MLP neurons of a small language model. Each row is named by its layer, matrix (up: input weights) and neuron, and shows model dimensions 64-319. Each number is 128 + 24 x the weight over its row's rms, rounded and kept within 0 to 255. Numbers have three digits each.
After each neuron's rows, "fires after" lists the tokens most often just before its 100 highest values on Wikipedia text that the model never trained on; "fires on" lists the tokens most often at its 100 highest values on Wikipedia text that the model never trained on.

L7.up1276:117103135129095128142134104123081123178111124159144147160153178083151123146152142126139135134089177085174136109109148094110172147147188123133120107093102124136135129132101137142143127103082099092093138143136130164128148134133120116100137138116152127155149175088107107133155147114128120115128174122098098126112120157134145099122094116165138126108138121167157153132089149075131107117096155116085125105089116110103162117155147078102152137124101155100120159122181120166123117155160096175102070125126138068082109116151120098099159114140124122122110133123121124123201112133106141149084168105130089134118152144161111148171134135137118116167117116154142107099183155137102099118166138116158154136141125117156113147083155135093168151130143125136115136097170148135108131101145141
fires after: "|", " the", "==", "-", "===", " |"
fires on: " Total", " final", " Final", " total", " Most", "Professional"

L7.up1033:142148124148135122151106128151090135156126146101130124133131106150118135138159127130114122141127118093110163137088154125124173102115153148164130101146155099156152107123154117137164122107120135110136114146115151110126167128116134142169135086132169138145152122117131146176119134119123149099087094135125097141125133116147102124150134137167106125129065153139132176134113106131089112155146131133135111138180091153105129109147142116136141118149094085134133158114123129111129166111073113155140114101110086116067062134132159171107085152103109088099124138131142157111128146132103119138123178130149145135072186082105092147113085149107140110096152162145126158123167122125145171146138097132132112119129124144176110120128168169175100128136093094154108139098105114114105138124151145
fires after: "\n", " that"
fires on: "\n", "===", " year", "=="

L7.up906:135099142160109159171131143174153152096125134135107138079171080096090112144119113092135095119129111147129095106142142115145096088135129079133063108150122148092120126141116123147117161163137156131126143121155146126165152100096117119126117142097099089133168168082131101134110130097101102166111088125153151098146114130136164108109149140144120125124115146115150099161105116170116108120143163140141060109139123123122173145132100128113145151113169117113106144145130072154168140105149096172114109120128110119119137147119115137125099133116136137128145151080059130118121086130131121112096147149121110139105125138159139135096146121145088141163090131116109135178119109110170098136131130151114141100179125152141136124165141123114155117102161108136105149135124109140153147108130140
fires after: " =", " States", " Japan", " War"
fires on: "\n", " |", " of", " II"

L7.up939:111111112098134110153120162127130098111132118088108129114143122152142152138134132119101144135102177104118151113129139139114082149158127138156131091130114121181130109152162151154094114136122154076090156120116184126087113140090119142095128137110073098141144130171138110135147145153135123130136122131141135137150112136158181102125139134125119139140106141109125093131143152119110106120136121152163133113150132134126097119115142166107105097107129137155112119111135163141105137145131129098138101151093114141112129125154184154083096130132124121138146100145152150137191158105129102120150189125141135094148120168107120125151117129123127105079110168115147120160142140140168140097158136099117135135137143126145104158105101161104128141128107136169137129139077089146130162123111110
fires after: "|", " in", " The", " until"
fires on: " Win", " May", " Loss", " June", " Day", " August"

L7.up1471:130160141119115117112169104143131116126138113157129177127175134104113116128083128128145153117139162108138124106099140101144139119072118120118120150118113122130114111214104085108154137135155154111151105121153102165109140149117133100113141134191150108134109163099119171169138071127136171155140105109124127087108142137085151139130152116125122152168145146159128108131136163107124186091123111098109143079112147176127104144178142166115119129126090101101121173132121155133156093140138105096109126140140176131161083137139087105091108087106116142120125133118125143156140113130154142126156141103147083143149116121162122156104136121173138079139132150189153074149154153080118112116151085136136108149104148087130117143127178127140123184130150126153120123132153139148121151132123166
fires after: ".", " T", "W", " P"
fires on: "\n", " On", "2", " |", "ub"

L11.up1139:164134091158075147124114099140118146110116156137154124105154164124106128121112152115145115121139125158080118109107131141123139117160155145157123122150121110144087155090128106153063082087178154159117134129109118088158099115145184080159134106161103124128116136143078133120138154114108162123151071090113124084153120109124170121155145118098147151103132163122135106131099110148146136128111116136107170147112126124082124118150104143137121140127135134157122169104127175108107160160104120112129110126143140104114153107121110118106137103124140092144140156142086163187130121124142079086142167134155133117114149089153156122142084142140121141137139150114066131141132132134110110144174133129153129123144128121167141102148141061140176096133142171120119088139163105148134121069133090
fires after: "\n", " of", " one", " the"
fires on: "\n", " the", " of", " going"

L11.up1228:133144092161107070149139132113119174165142126141135149162118171150134100086113123134095141086116129125123125150105120104135140089117102162102096111121114128107145158133111145082158128115154108140113130160134175177104092176097135131130137135151113106181131100121119117114173121116146073118106113097121114121132139144129078106139123123100121142112138127125124103090162190122151145132115196139179138116156126150092125143104091109124117142156128125123082159120126153182152105127135122122109143128143102108111111105070108149175095110155147154133105112132109146123136140117140145104148153147168176125128119121092120161091129120114160137130146115120129102087153136113187124129117097147118142170136146087141172071124109119093050115126128151150120161115142127173144154158116065
fires after: " that", " which", " who", "s"
fires on: " was", " are", " is", " were", " place", " had"

L7.up116:130123159118114138121113161130141169132133102123100139154139112148155122119138112141156105148143111110125079110118075092137125109137118113127144127097116143092099174093119135129128110102130157135106132106112116138129124147132117125146106164110115103161122131163125145134091139171205129154131079155117134161140125151144133147129153113106150155136115118130100134144138175118127131139138121129150143159132106162191162084153140125160129093117120156148161098121125100075134119139138107152163055102161118133115121179118121089125100141115125122094102102104174148126143150132092129142108090139144156141128111173124127165116110126134137118101121102114126118152123137178143150105181127142094138095166154111172155128129142177158159155157164148122131115097157152168142099101105141
fires after: " ", " Mo"
fires on: "s", " |", "o", "os"

L11.up276:158127121117125160118149144113100120137125144092151146134096111140204138081131077097139144104142126117109143137200131128147117179061125169150148138143128144160137109142107113167150155105132164130151149121138122123098093135096095161125139111153144153103132098106170169068119152131136095156156115109140113113091113137155169135125104115104153144140083146134168093098095110093148134114115135096117158138116101129067149148134154169130109120102178119170074126129124155188082162125094111106106151115142141108124117168123160110154133131132146122120135107137149159135162127147136128147123165160107132145182140150096136166166097146162096104127157141140135143107115157149096123071159101138104118111116101152117146096153102144132145135148141150147104120143105143116084131132097106
fires after: " the", " on", " to", " On"
fires on: " the", " top", " other", " one", " rear"

L7.up182:137129149121137140150127123153128103079138164103159097124088138108138118099153133190140124130093110151120140119130118129107121143097097112118107122128122120128144179107139153131095117095142128106152124156112160120157143100154164121124118089136111148114103122093117129113169142119149134158115161129164151159117127110094110125124158165125123158109132129166142124160086117121125145110104157160160132144097126087137150135122185097150115140096123106149107134158132127119141135140140162127101146149102166135162132120181156126115113129142082116104135144136159122147102102133154140139089132105116081134146122068118091152133131132147129116160126062140122107112099160168131137122161121100170104177120109105119113137109101116119105142130152107102101106119139160129155169078108158
fires after: " 1", " 2", " more", " (4"
fires on: ",", "/", " than", " °"

L11.up752:120141116130131167173148134169092110116137060137113131144143113119093108097114128125152156170107140124157124156164150104120169156148120156105094121141118150136120112110145085090113083149109128135178129096116105153146122149132102191133132134141141149130124125133155142115132117151099148068046107091118140133126131151127134153112123133120199136159079187127176129124142104149163119113144131100130114099109090166146173146130132129118085126118143136146125117163130194129114139152141076114117126119102142132141150107110149120130096138110109133088116157098105132136101107110084149121153099092129106114113103139114130143095120099163135133108129152103108105134117080137130108096108094162107141148122147159122106163080137150145133126107149124166163138123129147113160146121130123
fires after: "\n"
fires on: "|", "-", "→", " |", "\n"

L7.up189:146151119106093142118091135176162075093145145078158116161116102115098145149110141088154128103101102156105107163136146096145132126142129110123112170129133153148134102153168129140137084100103142111178134119113126100147146117148115122131114068092087138139119134153158144142169111128162145109149144105156136144133078128135158110135134124154094136190087172089154092139137132131134164113112106123117135099117090141113089103101143097160150125148130133122143142101152083133109135128136148158099155115130093083132108173143126119152145194143126143117141123161130100124129117143145104094149136109141164119184159159134124137135099117111122155149153089103143134112125127139156132101103137128096160125150161141097130111116129132116140080119137159119137157119135139129153138127120117
fires after: "\n", "S", "Z", " S", "==", ","
fires on: "A", "|---|---|", "|---|", "ph", "B", " Sch"

L7.up404:137131138131139111125138120118128135148116091114122128120140158130134151167130117120093187090095117156166121110134082122168150155124124126100102149122175161155157146155127080087089099112155169141143119101156150137097100164131149185127122154116137108122128095127112127160126116132104095103174153107110131157151138129152118135094136129091124162163141156155168066122146141153109144138082125131106118087146126135165098098109141093165101123163114085126138143121106176127116123141112122110114109167172162106099122161101161115132134129112105109167106180105108094115128158154104149101111129145117101143137150146099146156085142136113144109146161148164144135136116084088180105111121133160165097168161106100209145114111119131098113145111126134093112151101160143129099130110110104
fires after: " that", " who", " which", " and"
fires on: " is", " was", " are", " were", " had", " has"

L11.up896:108108114113143168111119120139114149133092152100163111182163156149134134134144139156093112136100142096114174149129104123132126095119146118155125117125085130109093116128169127125163141121125176124139120109082144128111091126138184145132125150119114136166129097112146151143110125083164149123129133124138099096115076146107126078113182057083168123127146103095130116132127130131134115152165103134171070157122209147109158127138153151102132138135123136117143119108152128122130109169180121135157116131156138132078156156117151109136136173092153170079121123164180158118167153118102123128161124132133162080130133078132111122132120169142139134136126149124127118165169139152135155167168111185102097143133114103140130168130109149145137117122091099113126116134124161156138147138093106
fires after: "\n", ")", " ("
fires on: "\n", "-", ")", " =", "th"

L11.up848:113125144124110138103136126106132135156127155138152151146133134146154082114108177103107125129119096144127119125099123136152109173082153152114123148160134154153127178147158098157085102140141069117186114141108104130118196127111079145165081156158129143140153129115156139107114130118129140121133114156145138132109133204118093142105127126129140117081095135135173114116132168138150079142113075050108147139153146154111178103096148125115126107166140104135117128123127108139142113186113138144083109124116136131134110188076138122191121126183098151147107162120111107079128153119147154081166181140143121107122127108126156127118136101162121055122131144107145177104132108086106116091168147107140112144140106119119111121135133149111125134124135131126130149127113128122141139130141120
fires after: " the", "-", "in", " The", " on", " of"
fires on: " The", " ring", " United", " the"

L7.up137:144150104124141126159114097120117151083130166107136121142118060140134089145114153154140123102122095105075139126114132109123139133096177092112141111120157146131172172123110107157108157105093153147144160124115161105099071124157176113161127132122100142158112150134138104121147152164154132133116135139082125163142138115127123157134126104124134145130098101135123172155107086120130188131133118139152130120148152160123143115134115129134140141115084152147147089124123138114152114145155106130170162104124096146146121110103100086091161173121157125074122146147085147152133099112097143104156137115080186131125141133145105163158109132147095164094151159129135124149114124117139111113128149133133111122108097110107107135103148123114095135151125136082102091145132147151159137114101122
fires after: ".", " (", "-", " ", " \""
fires on: "a", " A", " An", "aka"

L7.up631:131134116132130172137095094105146094104152130145134118133181167076134131125134120160078135128153135125118119134149141125091093111137109086145151088075096151176155152120111134144156113123131103155141106124128108113106103159136124121108169118119126109120102123137182131128120119134123142100160126134118124116103121118123093136108134148150184106124145115090129125138136127157186098145161141084081137118114123138063132120138158100144102108114119135112143169124115118120119125119134140138135125149140159124163157127114159108133117113105130086112100135190155146126145173151123127079161120121112128111120126132117072113162121098105111102105120097153167171147129155136136183093103151108145118109118120142154115128121106132100069174126117188094172147114100102118123105174102164
fires after: " Good", "d", "ad"
fires on: "year", "d", "ner", "time"

L7.up222:132114153174108159097105128142136127104147101159163148168115115130130087130177131122103105118160113101147090126117112144145107134118146173100140076116169114106124140105110161120074170136149144120116131124138083167112143141138097116122166115097130103112130147105094154151090095152118110100143100118151099104100152113125105097147144132130148134102121162148157170115139131128185134106117129141098153106082099119078140161147138125126103099133119144128131181122115119157122117157107107127160153083137162147133111140128090081075111103133092099135146133133093139133114122114165084110129155104134133164138115141129114123151103114098145163147155142106105159122119138150148118160171122098174133114153117152130126135136121083100121165129138146091145151116158159195148148123176102
fires after: " one", " all", " many", " any", " some"
fires on: " of"

L7.up959:156082166115099117132126111122154129138160137107135086104119124087152112127091148128141133149130121122097135152106118110127144176108140129144060132148136174104136128163137093166084171122097135122157147117100118154105126136113151098107128094137107160123123153095110162111099087175142125146127120170096089098106124118113135108182147148129127117120116124085076120124165125167122116137134121108113134109108127137113137128086115146119121134162113143148132148158146090162106151129107126154134119156106124172097125198125129122172129099160119120139127083085153104143113082150141158112155140168146153132163127166099156123153117113153131093099105135140124095122138141159124123083136105145092167115173096128078083115106100140125157112127118181119136141108104119164104173114108151
fires after: "\n", "|", "|---|---|", "|---|", "=="
fires on: "---|---|---|---|", "|---|---|", "|---|---|---|", "|---|"